MLP neurons of a small language model. Each row is named by its layer, matrix (gate and up: input weights; down: output weights) and neuron, and shows model dimensions 0-127. Each number is 128 + 24 x the weight over its row's rms, rounded and kept within 0 to 255. Numbers have three digits each. A neuron's up and down rows have the sign that makes its largest values positive.
Before each neuron's rows, "fires before" lists the tokens most often just after its 100 highest values on Wikipedia text that the model never trained on. A number after a token or word is its count.

fires before: "," 92, " |" 4
L13.gate235:142116128164139092088128160137113137130112128136135144137157153108168108167115136142134142096158143112141192139149112141106116181157136160147123158122136128145112142119115180138135111084120156165150167091144189178180117144123112140112123124099120086147137133133140118122121139154134124111125114106124111147135156102131129152142186147122131191136134101085154107168120127149133122154134
L13.up235:111116135089108146141148151186119140163108151106115135153125106167153139151159123163102096132159099101115148147129100109146121156131137153140131101070143118132109100132158101134104111112126126143153130109163130138128130097108144134142127170134106155130146103152127120075142087135069098105138143101144104159160144143143167119132161109144125133116149127132088125083113102114164138142123
L13.down235:115137126091082125135118110146151141139106104112101107137159120156115152149091109087117112131154130148106164117155163116173116125125107121100186143137102131122113146145111121100085103127164190132126127098086106132130110084094158144129114119131117116143082110135155174166061114113129106143154126124128118099135169134128100117135168109155147116091119127083114086119103128168111171140141

fires before: "-" 35, "\n" 31
L6.gate551:128119129058134176118120116106179134114149147148151106082144133098150138162104114174096108145109141120136105154120093119134126106142166139140126134091134134106145142106128141158125142095134122126104131121105092118133149172100158152128081074144128084176150129126140110145148141127142150114115166111075158175119127083113115136111144116132139117096092091112134139153144116117130134138155
L6.up551:139122116087115108129110126129162104136122122137113102104137178155128168156122130131123112131162133151144110128140127143096153117127115138108138139110114126132120131100129129141117137118104100104099134166139077131148127190092168135138159083143152117149134087100147123168158128165106158180139117148133158155133094092113090073148115140144152120113135072167128119098144071097121130092157
L6.down551:102157138134144127144088121161144105109146120139133104159116113191146145087107126152154150099148127158123143078112140122110156141166122126127134085153140120126135140142110114142115101150103119163148163164146120087139107125163095107100157144131092143133122150117047151122144108132108156147114106164180107154118159146117138146143114105084125089148157112145156074125129122137115162061074

fires before: "|" 46, "|---|---|---|---|---|" 10, "|---|---|---|" 8, "\n" 7, "|---|---|" 6, "|---|---|---|---|---|---|" 5
L9.gate187:120147112099127141128126152068176127124150112099133131136113134128106130145129082085127103159132141120106156144170125094102087130116132150157124122103164093130101094124093182164148105121150142129156129137121140085120140186148117115104171095148142133164111090117119105141148085106134116139153116144106130160121148126135154172119156122171148132127128056123122139116126118128176170116134
L9.up187:139101134158129108110124109165089140142113126141077111163114101130130153157106141108105152132161100107149064123106125120141092116145152134072105163126105138171149136111105126107119134087138126102112107123125099156101120110079162102058132146119153137132129137083147060108157122125129082132130124083121150181133114136122132111133131127126154099123146113152137087167137105151114156141178
L9.down187:103152121096115086108143135099120126139165133128152109140087111136083157147145140075131131156130156151131127135100145122124122146130157173138130095154110116119116133123127095162123122133133117109112159169102122133142149163131144167108150109141187110129095083110157119087070127138148130144138139082114125115148150091148136123132141120119129115111124111140117160101115117093122153070089

fires before: "\n" 61
L3.gate100:169091126134107116100149176152144100180117137104181126152137155114148133160114136145118108143148126119146120123124108079131125148160144141132126134128119187112147094111081141129104128109169120132170149113105127155114127108174131153110153109086106125090111159088134131100135188169143125118090090120148118154154151081127114105198140114146159149132143104112127149142119137143141100119132
L3.up100:105133089149125129109177143147106176090114151097107171150126120122135145143149142157145163136112106135091182119151152111097140142119180098114115161127104179175158116122144107126106180120131128150171146187103134076086153101118096134116122158061142118120153157127145118101136126089155129158117072122174100131128171100163128125152104104139137157103112127113107118165093144129160152141161
L3.down100:123114135123125146173141108160112137135141110118121137122064131136097141117155129120143155170125147110102124116142122118081152131082136166122105130132129120109121122106108133140115117119131133185160146117158113139137152125106162138138089158136162168082135126090152095084180111108109139172106092132137097103135169081114082137154150093154145104141177122150109127141138100116127116129114

fires before: ";" 26, " |" 25, "0" 22, "1" 12, "2" 4, "." 4
L13.gate518:141136156134119168154119136123177111123154138138069201147182140172108125143136153113137157144143126103113125149103127121149134149126148086131116091123146116131111134097108130177125129155118149133121120124137143136149074115119152087085123054183119093127109154165184126114124132137136133144154159135112118116144129123139159103127139104113117131124146146135145111152123163144078111141136
L13.up518:122107108120107147117100148162143147130146079119130119118150134156174118148134159158147141169165125109119152138142183104128123121151104131075129112168140092129094124087153125105093144121126130111118141141158129126144101142120171114121135137123135131097173119148083093133164141167125117128192131120104128152145111075171098098124164128110134135142090163113137133174186188176148126139102
L13.down518:111122126116094093094074091157144125125109125121087122102142133131117088137136165150139112125086134117136169088160137107147127136111134137148148129075113126128123133128144089092145134100142165164097132107140110131119124161133059140131129117150144149099111107099183095096116119093114089107108103116140122105151138124153148130150149111087159174094110166181138146124158115128131122132119

fires before: "==" 15, " in" 15, " by" 8, " on" 7, " to" 7, "." 4
L9.gate625:130110161145135123122149151095116116137131155093096164118117175139162165158129125137109106114120101140142120120112151163152104152123167140137140092126117087124144112152090146128131096120131165150154170115101127167100126154114142142126135126115138083086133169117151155139121163128171150114137095085140139121135113109123135179147118123125121135126093131088142092144082135129129139120142
L9.up625:123124104108161135137142105133083101172161102129123126122163154133130177125145119157081108163125130155158152097118144156110121142095141137123123128147139149187136110154133144153117150083116145145062184103089109131149135130113147116115135185153099150157125146139135131133160139123138132111116095125153113143106116108169087151146103143128138146137131172090068110128146127104112164126135
L9.down625:116134092110149125147175086127101111139157106139157085179165121131115152130138132140126132127160096155149111123136095160130124102121120106099081134101110148130142114160082097161122159105105123140092141107140143121147110042101144143098143157120077149106129111103171140096117109137132172146098129134155111143136148132124062104093116107121144113124220162122094117117174130132116140143120

fires before: "." 60
L12.gate317:126113112121155146080110131108092156156132110098124147093134128158110096150099140167104129149144104111116152125141113101135145110117145157132107094140123161147143082126123153187135136195137190141152091145082139089099119148147093195178097106131119081142140140118168137110142128105146138104128102109154153132123132129103098159116129139111133151104082156131121105157072130099129128124126
L12.up317:143124184135127135124105149148150135092080184115148133107099093109136137142121108129137143176137139135116113102141114131123154137149095093103068141135101109150089080141101130146160153173122133118114132117141180106133122128135151153122129110123105164129138119126080193179147093135130154123160183123125114133103138157081123111144138102113088163169134151139112109118106157123094137102118
L12.down317:112125153142131133094140115105125141144100104132117143141142121144118118147151127162164120129121162102120106121095127148137143114131099156122122154131091107123111098132131098136101159126122139136123120101100116149108151115101147109152116155095131123147147090135247134190155128144152148140160087135124112054127100152128156102118118113111123152107137140107092119143136075092132135151135

fires before: "1" 26, "0" 13, "2" 10, "N" 6, "3" 5, "5" 4
L13.gate367:140126103124119128144103128127133093117113098141155144090112134116133129132106115157154153148109125131158124145157124129098112129109146099145149122120115114137153118147139103159148161092148101172118121152129109158114067150130170134099118116162127131117096105149127111130180103162136118083151190158149164184095134153092139139119144144148127121125104126140102109116091103139130103120111
L13.up367:150090162126116161093180097124129133152129125133119092192140076107166121120152118133127156101127131134158111153117118118113101127108115100098122119130120126100135180134115175134125146144080134153133136101062158130078113099139112148110139120109151086102124081132137108141108136117163107103121157151150119114071142128148100141117108097100146137117165185126108126148162125110166132146113
L13.down367:158150133084143116119103127150126124108139120145136152105159163090114126147121102123149166133149125154114154156117094108145112123130161128098182118120148171110112132121061127129134127100165114130151144144135160122160093142137103109107094156150142075112146118125205119140151080132080129139130148113159177145107133146155100112128108137100125130105084123136132118142170133134148135114121

fires before: " (" 21, ")" 21, " |" 13, ":" 11, " •" 4
L13.gate359:119117140162115123120114158088172174141162134129154143166113116124139187131127102153057133122104159133155143161155157118101141157141121130101123122118183103093166114129092142106169165096131135182125094142126079107133132152094150182116131115138137147161090120117128120125129093093151113100181122157117135138160150103126133155110085126094148090133125096115124090141068136145150090147130
L13.up359:106108156192133147141128127116170138163144106114107118101157135140104115094130128111130142118129151120139148080130127152080141145137179131145152118132123152126108114120130100110161127153136134217145059114100131124090126115103105158124136128128097117169131129158161084122157123156147138137115118161123102125137120110116100094143107091137180102104134112135118138136139097103165129137120
L13.down359:138122137092138135117137116136115194098096140205127137117110149114158158119116085118132168136100118079099164143138145126130139134093095131120120135141125139150118165182167105126116130094147109116177144145131179155138102158122131133126153098155139110118166138144121131143113116119178121125137135182117166057129130108105138082069138112083107121159123088173136119120107133105140138135112

fires before: " |" 45, "|" 6, " 1" 5, " −" 4
L11.gate438:072128180118160154117140145134142142146148144153147140100101125122109139159154181141119147081134121096096101078114113049115134153152126124154163091122110104122131136102135150130098153159117166116127144179152093095100089100180100123108120113140136132144152186122094099143157099083110113056118148115106105144129144134124151133135120130103141105160118123086148130084128144142145179139123
L11.up438:114128150155101102141156104103195122134129126162113135131181152115151145139102136143118130140143132071108138135129189075152099145127138142132113149122109130129137087124136103133156166080132138111157103130114122118180117106134085113147133139079153095162134091111137154128094158136129135143185154112098106102156110132158141081082135119113164118147112113117116104139138100086143128116110
L11.down438:129124113116124139129099155088106155125137143134138148152115124158132133138144098205120111141118114203132139129129115168150126147146109104106128180142111094109101133120117141118129097172100161135097119137109133164119150125149171109124143138141160123116122102161173156177127150138132141121104111125160136242115129115151085144108103137090103134152120133106166113094134117131136143100134

fires before: " |" 36, " 4" 9, " 3" 7, " 2" 7, " 1" 5
L13.gate56:111124148118122126138134180087158113137126129178139122133122150104155134112098118130116108152159093103122073144158125110090111082086145102148078127156106126111138118100145122172110136110121155135159133163090135134096101120152122113111119155118093107142117135128126112139145147162133110096199141107124140138150141160147133141127119100158111146132128117117114104156095147142131141127170
L13.up56:104120167130136076063126121136097170122122099090148106131116147099163174134131129107102138119150115119153108116128153153121079130123123137123148144144115118132148164114130101100099192165144114136141157160155102111113129145134105131104155121149115118171084143139115138170093110156114138100143143079092108107128122105095096127110145161096116165123121156135122149135143141156119148150091
L13.down56:156140101123123172142070157140150114176137063133090181123111151143104108107166084141143096131115104110134107133128109111167128140116137137113168141155117147123156132106163159116111131131146151140063141160146117125133142113132096153151130138128096150161116145125136133118117161145154110123124161102130130197147094100164125130108099118115124119171093100123131175150131137109130106128168

fires before: "\n" 31, " /" 8, ":" 7, " Candidate" 6, " (" 5
L9.gate393:146099092129139142161125155107141144154119064153116105116122140102112105131059139180136124076131114105090143131135140120120119132133146083137128127087122149141105119099116151149119136139104135165118105155155145109142152164153124136092074133159104138133105081067157109117149128160136084124135108133158156159122195165080148175150139114071146149106093120157121080144160130114137135153134
L9.up393:069139121124111150084129147170139108137172119131121129107137131114129127104099108124111104126127131097159088099149134108114123105137161119124158119132091146096115165093087156148083139113116109143129131135139066116119143119137142116090143075106093096165163113124117106101135123119150096110147138127171106118102135132141151091111123084108127174097129181120160169156099145151158132164115
L9.down393:150086121102147121179130133167139136141133073102098142124150143181114099140102088119116143118101153147101140114157173140133135138153117114108133121144149087128086117108113144114129136126114126147142124127170108091106088148129144149141106117128114115124136148125120141142118144152163124079149137124129125110159132126129127117119114140097144104084141106146147141158157081131142164087143

fires before: "|" 60, "|---|---|---|---|---|" 6, "\n" 5, "|---|---|---|---|" 4
L9.gate664:099135108108105125114081101119169080138110141160133135120134123086131156157120168122143111145153138114116110105172103127110091126105128169136153131117142066113099140108118135130108081074157123114137096139095092177102156096095127162146152118116175123115116111162148104119133145098136140181125138123136130113126108110141141111128145119146153111092101117084160118127168139128108121091118
L9.up664:157099123196125110138117157137103135106112100115057107144137138169146140165148121115192132098124157147103100099118136097100158093091164169107118167133111123136142109118175141117113134117137143103115110122131116098100147139128209111139139144091080136135135137104153121089146160143116096128104094124145111132108169105091155125113108130128144142153129133125145100105145116142109127156155
L9.down664:082143133212107094102111166119098122126107120122128139108113158171142103156162153154170132136137161100121120142108181147124120103115109119156118105115151146133142130127111103125150139156178100111115140179149122171092136088103118140079136143145116114119092080138171114140108147113157167096145119117105125130160125139131099111151115112144087155112099137160100120111112172131165099143144

fires before: "\n" 46, " on" 15
L3.gate117:126095095075110095094110149134106100097130139144178149114154130145135112090142094179118125073141158127112129159138082118133123117146142097122134125105132143088128153195113142146148135146150156172125122073096124152144122109134143196125116078099113088087128130116139108114140150112163127112126123122106183180147170126128124160129119113119125143139139093082130145177114120121139073146113
L3.up117:112096103112128129155113127159096138137146131154177089119151133087166127064159089129101119081133136151157105120102101117080107141109144116161092092137066141100127169115146142115117174103158116146121138086114108174149139139176085134101147110151097108105134128145125105154111169102116104147133106115148133134135111096179077138119091116075155097109128189138132128163162123133166106131149
L3.down117:130148092122119135136049206119142163139101114114129112178174095152101121132129094109188125111088167135118138102136156159175101141136098120134087079108162139129109141125129105113090148098095116177086126116115112137083122116131144157123114130148159121162122171144150109107176110126109183121123139128119097111103131109123139137160117092091101098142134174114156117139177080136139139139160

fires before: " |" 36, ":" 27, "\n" 6, " of" 5
L3.gate144:114118145122140148118159136166107140139178090141157145128156091098150149112129141112154148099123114136154179150152079167140137162123189113138104122118167103112124087178150115134130137158142153094115122136136130116116152090102117137143099142154132137125140141115133123122124093109182133132137154123127152168131166133125132114141123070146120148120118134132144155180129142090082099129133
L3.up144:121168117136126176111089105100133126157141131094143150118145130084128060118096112156128129097149108124133134111114125111128054148114096138069149060135096134152135154096091104125136185159151120138137176155114118096160092142151131134081128153141117111113143142112111167133154119126096117139124144097100104095148097095117160131129131123133173098115118171121094101121114133141105148139110
L3.down144:116125122137128145099158123116130125126149146130161115168113095096119173151175177117155109080160075131094173129144100155134131123108183129134133139128173097098132102153197133108134173103134123170087130136153091129124150059122159116162105081140113115126137115126162121116144113131155124114100126115113123156130148125104094110101117097127104158145122133123137120144145125114125131122124

fires before: " |" 28, "." 27, "," 15, "–" 4
L11.gate387:155120125126151156170091146116121125109109128118170155156168146156121111118159153178117148114177135101142140109115115093149147124123150126103139126136140119140167150136135172109149128107127106160137146099127134153139131144139143114095128147128116136137143120134113119141112157179109162107170129106096154137097107099107109129128144164127103084144108107119125103149155123129129152139112
L11.up387:144177141106145166103110116133119124149089126136111116126131139128147111142148172142118193106138107099128113134112123151152147141124107186119133117122146121153154084127100153137084089134107115145164167160124128110135090156160111072084147166138088128167157133146137144128174094210097107121131143106123144140113124114137123121086133122117137142093166112127121138128183155138135127118098
L11.down387:136121122085140132102116100119094111168143107125165111128122138141082128106140105110133106148122153094121136136125096155144102148117103107141132135143108149119111096136153126156129169108151161137090130131137118111112123133094151171147110142135169146124130123180136141099165137090142102158105170117136064095141114102161102133121169109109124138100132160155118128160112100155142143139129

fires before: " |" 39, ")" 11, " (" 5
L11.gate233:124111181128115141138167108070133174161159103130128149127099121082132109177097146115116129118144134119129095135144111080162142150098156150143109125087126130119138151148121146142155181131107109171125074112056136138148132119106120153127141074118137111115127160147134118092153114095141126141158166137128118124104137172100155078097179140120098098109127138128134129112101120172141116147090
L11.up233:107163090127131119149113124119122143134161168129116126110135171144134070173137133124118132088167120152124123115078142139107120141124131110143072134139169107139154163121103108129147159098099088095130141141117143142116137110127164094105095113123142137124090112161162175141123133144116145123118096072140138107141105096159082090135089122114121136111112144130162145097143078137149152148099
L11.down233:152138130147117140159102097115116128148113121126095129106119153182153115156096104127127088135146157144105176115138110096141164136136129107086090108110124106116111066130139132127137169140112130143102137120175106136095147129129145092162109140116128144141075146140019135115123074172118173109117150163142127067122129125117112110125125113106126111109119116143157129072138100122112090133096

fires before: " mm" 22, "." 19, "–" 13, " in" 8, " cm" 5
L12.gate267:101149136098145124094153131102118118163180134114147137130092128134150110183070144138120103069169137112103141107148097123136155135127144128170157109108144152179151158158123121167096100111141142156173083113084104117130120115124132144076127149122124123121144161130104108132122130102155176143143115120113139133140150141131141132121158107149148133158075134110178075140154157106144107115106
L12.up267:113133121154159127126133117108078095148157141148101147122128130129122131166126165150121106142098126128137147094121152152131155140121140114167095127143128170142130106134125154141118126147146132129142085149115107154137149113113136123116131118145115167077166093176128142148138153163140144141093151138133105086110116104155133129120114099120137148126143135128117116134163125110125134155154
L12.down267:148145114133139155139116152140150126141134120191156149101185116151153156169088096090150113175125108093144112121101146119116126116146089123121124131168151140150092108165140170118123130117107109148106152147151162100135146086078128144132138171112104112134131091146165140121156145090166101140131112122156107086150145111157111148136112129094187135083103161172122139131116109132084140119166

fires before: " |" 40, " m" 13, "rica" 4
L10.gate530:108088116080132163149139127116152140177173127112159125101088091116139127132121121140121098122110131108094178129110110127103130140114169152180069167094114167121133141166122160161128134121120140114111108108116139086153090084112134200125121114134136120120117159164118131096140152082129156082152137102125114137139137156150152133092164122099115161103107117090097132105117121122184106126117
L10.up530:126093132116137139137115157167133108080103094090102111098119121085121081106104142128077137092108110124139149094137125121168100147123103109179126082169120108141103120165141118126155133107137106134141172150114112101124141157162154106122142075125147100154162094151142126132100115102126138154138184105180074103102139120122086061117088125129131151077118157113125144148147099116124131139117
L10.down530:116134140142090124109103143124131112098133123099132126113080134094138093121080151139108083122099094159113117169205129125160130135169070116144098163124152132110095106121143081112111143130131113176122134122121100096141104108139120145132104117123145128111094164162110133145117149103136152136099174143115127115099125129138107102140118120141113154126068096148098123162121128158174142173135

fires before: "\n" 35, "-" 20, "\n " 8, "." 7, ")" 4
L12.gate470:134120113135120162107135097091146120140094096158153149070106143097122131139160125149150094143127151116170102139108156122136135137132164142099116158108124144092176165124125161168155130122115149148126105111141083121108103121097135124162085125106160116128115114118121131122116112150119181153133119094127111128181096102102127139177187127123156119126142106149144107142127106117075127155126
L12.up470:116097107095157129122100125100167095110163159146141143104142138136143119118091160125144152144123161095152123131145120106127124132148172107130070144077115106145152125132138149130119116129118163093112107088095077109098092153064136130114102100178170144119128104107121168137134146129122096105120117141193153150126183129071079079129120139152128129147150113153099125142121129134178159114082
L12.down470:132110132138122101089118148085159100153116105121139138122113130127121085148126152124150094123133115183157158138136117103139164146146099097124132159168126096160141115098093152100138120135153109168160108109126115157173130163092129129114141122089090151121119167131097135135097137167088182150155121117141143073094130133129142118142141135085130106134088103133136119139093137139166123126100

fires before: "." 54, "an" 5
L12.gate24:105133093119110171121110162111129153111104177129135113057116133146129109130156151149094137110153128137130137099101136074170127153139127133204125098152111129159142132130113152108139140151114093160130107097119101147146112152120117153129148103135119107157159164142111106115106134150168150113131129098128128122115121155131099106150149120080139107130111114142157128161118123162095106078106
L12.up24:159123110129148110110093160155096132108101119135108120103136098081136085138132128137132123139133104113131164171142130112129088097164162141093139144135097132123174095112146119146178119148101147118161142118108117137134098086163116109119108142098134087123177086113116137118150129078145085113139102089142140092153150129075131186134127127079142154136114127122133084135129112134150129114091
L12.down24:108130110164130147161120154157151096119101110124160117117113087167092105159116135151137138119133111149124112184118166098122159168119128156143109139125094130179104108114096167149125137123154142106155149119163101143144110125167127118128134124123130152132137082092134135119136111176154102083137119151151134101132139117109155121093158135116105116088101154149138101112091124106131133141118

fires before: "." 20, "°" 14, " |" 13, "″" 10, " /" 7
L13.gate74:187140101128143143132102110113120074152138092106107151155118128130161087130108083135101093110141116062160118153109091119099151117112126112146117166117147138127167131097116163193181164115135149155120140089114135118113161136125157112116105153151092134116127169153139138117164138085138086119093132120127137127123140124148157153118150159091124087120132119123118141141138088130144114097101
L13.up74:160149109120093114129092091130116128105073151147119133093154124106148126101155124114126158144124124092130148104127147090115150113097081134106120103144124119117174118118117140191121126168090121157126133101133106116096122165156138150145131109138130119141132122142152128079110189129117098145089159087144110099108145158121163126169129136110086153077134129131109133150127136136120115149147
L13.down74:130138117110155097119096115147165107146138104101113143066135126156102090159168152131134146146140136127155122134094125130165156132080107149120132087109173122153152125154096121167144143131101146134086179148129110098102158108137103099115154113160150093152133132126136168081115146113143126154109145104117131145148168131142166121087145142116100145094180150146117124184132094094148128156105

fires before: "|" 65, "|---|---|---|---|---|---|" 5
L8.gate434:132134125111147120149135126071120162089182129138165165153086105125093130158164109139126131168129124130081110106109101111131114131185092086116140089089096118138077139109143155113122151127184156160143141099126153181127138157145184093113111130190150108146120145090144087122108130100104122145176126079096113123138127125123140131139146161139146143108123128087135087116146096144120139112114
L8.up434:130134087135151143109142148161122131112125150198147132116125100102129165127173130136133162105150156105095071133144097136111122122117143133143116138182137132100110126169104086112099098101145100084137158119100103129094127131137159114080089154130137124152102123144127075146138133107156116137122165120136100119117165095089106120119123156135162123174127120107124168124147151137185134104121
L8.down434:148111132132142124094066113088151125122140120146133108085144119145159118138115098101115126163112139080092148128136129115114112118136139195132096125125116062121134144121134111141133117132121125121119109162139114116140164117140139135072125136132143177096119160133168147107158121160136127145126136133133142128163098124131171109108117114135126113184166106152098162118132099148122111141127

fires before: "p" 42, "0" 28, "1" 12, "2" 7, "P" 4
L12.gate75:135158163122147147148115186186153099090098113141130152109090144129161113141113106136134128119119132119126101115124123127164125132144151141126154100170124124128144122115085140064129115166074104146151084132094133147132132148122116158115092159104106121143149157178128077147150103131169093116209136129149162133145110148121100131127110142152145133132151089135129129143091154150120122100141
L12.up75:136127184149099153174139137161146147101164158091120098137119143197157100136154151083095127134104139115142162106115129075166198127108105104156135120119104154160147108089124119126115129165087089125125136143094113154118131115096131117143129077122100100126158130169133087127119141145119091093139138091114111155141107180094171056121098150121116150137161122164103126143132131137156128085133
L12.down75:143129120095123076108161111124121135153113132106105135104128124158159119155146127109127136121117153150162151130184127163128093106129160140114140147138117133123157154096119150146114142088099114131116159104093145127156135135135107148143102153141105140126127192140093135117135108108179109147141119145122130150134101138085115080117103108100123151148145104132170095108109121150107098103131

fires before: "0" 36, "1" 18, "–" 16, "2" 10, " the" 4
L13.gate133:173121153111127120124127201172123101090111125137131192103153165120119148130082136135141115112134132110125144128162140134124140173151152140117099121132152082109125104098125129123132084100128121120175152123115102155134076123168071133100145143150124129116097103122139094113114104117166118116145113155090159127132117104115128110157144137162126112101116138166054097160121155148075131121128
L13.up133:106124142143106129134108163129167151077110103148134139131144120103164130132126092129166153156126155120151138165129110119103101150133120102113114116137102135086124113124121182086113130096111142140108141077130109157107078104092122100100111109108109081166149147161126122094107066128150136107098130122126149141125111141140155117101082091143153124124154181136133139110136112123172125149142
L13.down133:083136155135122095118107103101127144085138095111103137154132153118139100149154113143108137114167159123155169142136159138101109111135086138122159080131163141148093126148128145139122151118092155153084100107097115121123142140131112098101112115105167132147130176110129106131102121121124141114137085095132101138142136148161109108126124170075114127143106140124116067134119113120158124141128

fires before: "|" 53, "\n" 11, " in" 8, " as" 4
L11.gate85:147100135156148151114125161125112150136126101122140132161098104138117122136138150137114142107123140103112174179152078137146140143126155124156124128122136141144099109112113134115120136091152148145127106102113149145103121124121123105097120145134115101109133182125170088118174162125153096117149133115117086163143121138145107112100116176121096174097101131135091094149141143149123156128110
L11.up85:106102130140108103094173145152069091098181059118129152165144123149105139122129120117132136146112139152105165104107161123142087152134102102110142125100097126119103149129121129126103069101120126126157126149129119155138110140069159163126116107122142164090115121155128122117113137146125121162110093120072126157118126146118159141139097109131114108146120122096150099092154120074127122161123
L11.down85:113129145180148125134119134149097174154140111062117120091119131129105169131120139107149117162152115089165089092152144153107091106122130122166141128109112156165118137138103139117152157146154148121113140141110157114134108127129163134118133117120108133100139096122137164126142138151116102115124098130108104126170155127185145146115125136107164139094123155102183134136133125161102136143154

fires before: "\n" 100
L9.gate568:154103124138094137087100115132155163151160117118114089128062104155110120176138151124091120118093147141178117129157145114144139146139108144147119092117147102109116122143113103197104151153135079164122108105123146174128108146099139123128103112097110091125109135117159139168160112084142113145125111122155145154161120085124134122116147113162143167144129085117120102106100117132159132175085
L9.up568:120136151127127098169121119106121159133119110113140132125121103179131137125125123126127139125102170132151131129125134145153139123069107124181125161125129087150132109181151126118123131118177106115132123127096137128114122153118127146122119179188146134167148124185152133171143143151168119131091148103140128155125116092159117119129114116173126109099176110093134091104111124122140142097108
L9.down568:104105140130121122133118122104112098154131108151135106099116109132125136143144154152118134125119132132130119086128166157059090092118112149141108100109124124114181080127128127155143122121160092140133109168108156146080109111084099110153116167129135110169152124103138121160177127133125126161106081132152104138099076141135095141117122093095152095167144167135111126113130112111123145099113

fires before: "-" 74, "|" 10, ":" 7, "\n" 6
L10.gate686:124110130115119141118158173147123122138161135122152166097141124078103140165147153122110118092112155095145122169108134088136129115123125118129094172104108109094148157123099156127101098103175153122123114134117153132145114136117131129084144119171164106080119123127135108109121116087152096158135146071104126168174168136139161088104156106134138099131109134121132113137165109144124088126112
L10.up686:096123121186155112091160120136170121142135116087121121146089079126135173156136128128123147129085127123136097126155107115155105095175150115169160141113114118114136104120129133161104169137149156101114125192117103153113109097107094130130115113115091169160143107123153130112123117120117085134124102136129129112176113135138163138079112120102149127130119107136119128148130160059155160147123
L10.down686:131097127151153122132177142126156131165125113150155139147129099090122126127094155111102068182122126175140146112176178101143098072110128129102110055150122134131135103130126137111105152132093144141142101118098067147158156142119157148136150112154124127129134139117089131130119090128142114153133138178118160162122150145104136123142139120104137114136129145151105132117151091141116140113106

fires before: "\n" 54, "==" 6, " by" 4
L10.gate142:157108162106095154099138125130117107176131138111121113128152099125149125146116130132106107132138137126138164145094085144094116126149158122112167129126113168136121116123125129114142140146152158159160111140141144115124102171139107175117133165128083135127155134138128106159135100102175154120146114082137156188102123120099075138126114089125143147113117122125173096138119151122132096083136
L10.up142:128111100100147120092094113134090133133137104129122170137138107153111132130161125143103152123100129146152179117139136163108136101129138161129144158140098107077159151158114111105134124060101124150118146143137124141114143094122116101113093124107153122135100140116155134122122131124114057151129129167124112117122145108164084150122141115128166131113149136134085096150117162122140156146112
L10.down142:162102154119130111150115132134093069116122108140156138154120107136106139138165114148138116107151116082151158133148071133135140089127137107136121138083153123121131099132151125155116187122117147144086087110089129132095139095096100120084167133165151083124109142108076082159123118150121119124167146125128118169141126114133140155124179096089137117154172153137089170098110171084146131158140

fires before: "," 44, " |" 23, "a" 10
L6.gate549:164144114121137134128116160117122124124177149107147166137139098122131162129144138118131129147158164125112161140139129133161131124101128155097111128130142081101160143092136097115171099105143115129191171091104125128154123103075110131109165105087142120090126117097152143171145103118144114116176107114157118128143131157115112130133137150168142091096124091087118094117082150120147114118136
L6.up549:098122132153134104144138126129142104110109128129110137126125123125156134132137127134157150127158119173166161121142142123109175131091115162131110135127062145132117152157149131121116154110115126125175133122112103155094122123072104100123106174129166131119142129123163158153122151109133119138135098157134126158113084117129095079097128134169091109085103118116119124135133146060158168137117
L6.down549:140086112140156092135129129105111153135158140094111111130086111104115146119138073095123095130090143129148120123108170155137132124150108119126150130163122163102128157145131165144109153154132160106093117160126098142088131100125155073115102148115111170143154118160134141087144102134110133172104129178103131096144089148185118082172103081104132138136136141137130126113137106127128142135163

fires before: "\n" 65, ":" 5
L6.gate355:149142169130107135139155143140146166139160095109148130123087094109124150164139121135111166113102130136136130164112085151131154137151087103154110130125114129104153149093114133125096131104120106160147112140129152124110118130066151147103134102170127132098119191118169146168135124154150147123088145109148167145148097100069157138107098098178135135142125112115174116116097161132094124148143
L6.up355:126145069141151149131159163149090130172127127094103157159154114111146151144113129126116113139117101132118200117174133127105132115135154168159152138089119157133111142161100153117093071147096148159119085114160159118107128140088109187145169149096109131127096151116149108156161151171177111151137098134133168122147133095106137146139137113167123107160117102150166128152125164113131162165128
L6.down355:118119122117100154136142109141105136158135139140160129125136135161110113178111142075117146113151105094139132105098129136152128131141115140084139105121136142086116141108164145111116153155155113118128115128093170149122129136107168130117093120103158103116149127167064116088146098113127127150079114105114097158161138158091110115116132111135154147131128142165108118103108154157142129134104

fires before: "\n" 100
L11.gate340:133099126104076132115109118146151181089130155142103166110124089135139121118135128125134119104098156156194174137079085114146097134131114119154107107113146140100101090134107162139159120114119115148092136115122141144161180110122121152149071106124110087131107111116149146113112159144147146085132120137159117165092090104152130130151141185135155150142087160109113105122124139148169117158114
L11.up340:112111073142114135093132151119139147150123124151167117143121091077154121115159160143106119128116133149106124160086152116070089129135145159082165128126097129147139094116117141174131134096181131131130159156141157118077136097126147131132121106104110103112116114149101080094133159077139114149162099101159109155119124093153143145107161153127139153142117154117077178149163086160173176187151
L11.down340:109122183136128129128157106146130101127145163127111148108134149164134113148129138130118139134126131117112151146149178146126132121142150186158123089108122115101106131141111139132146113088077128148111108147138162103118118123102091103114113101133137125157118106100120135123204096143109142104115104105133155218131123104113176147138139120117150101108122116111093109125126151144081123083112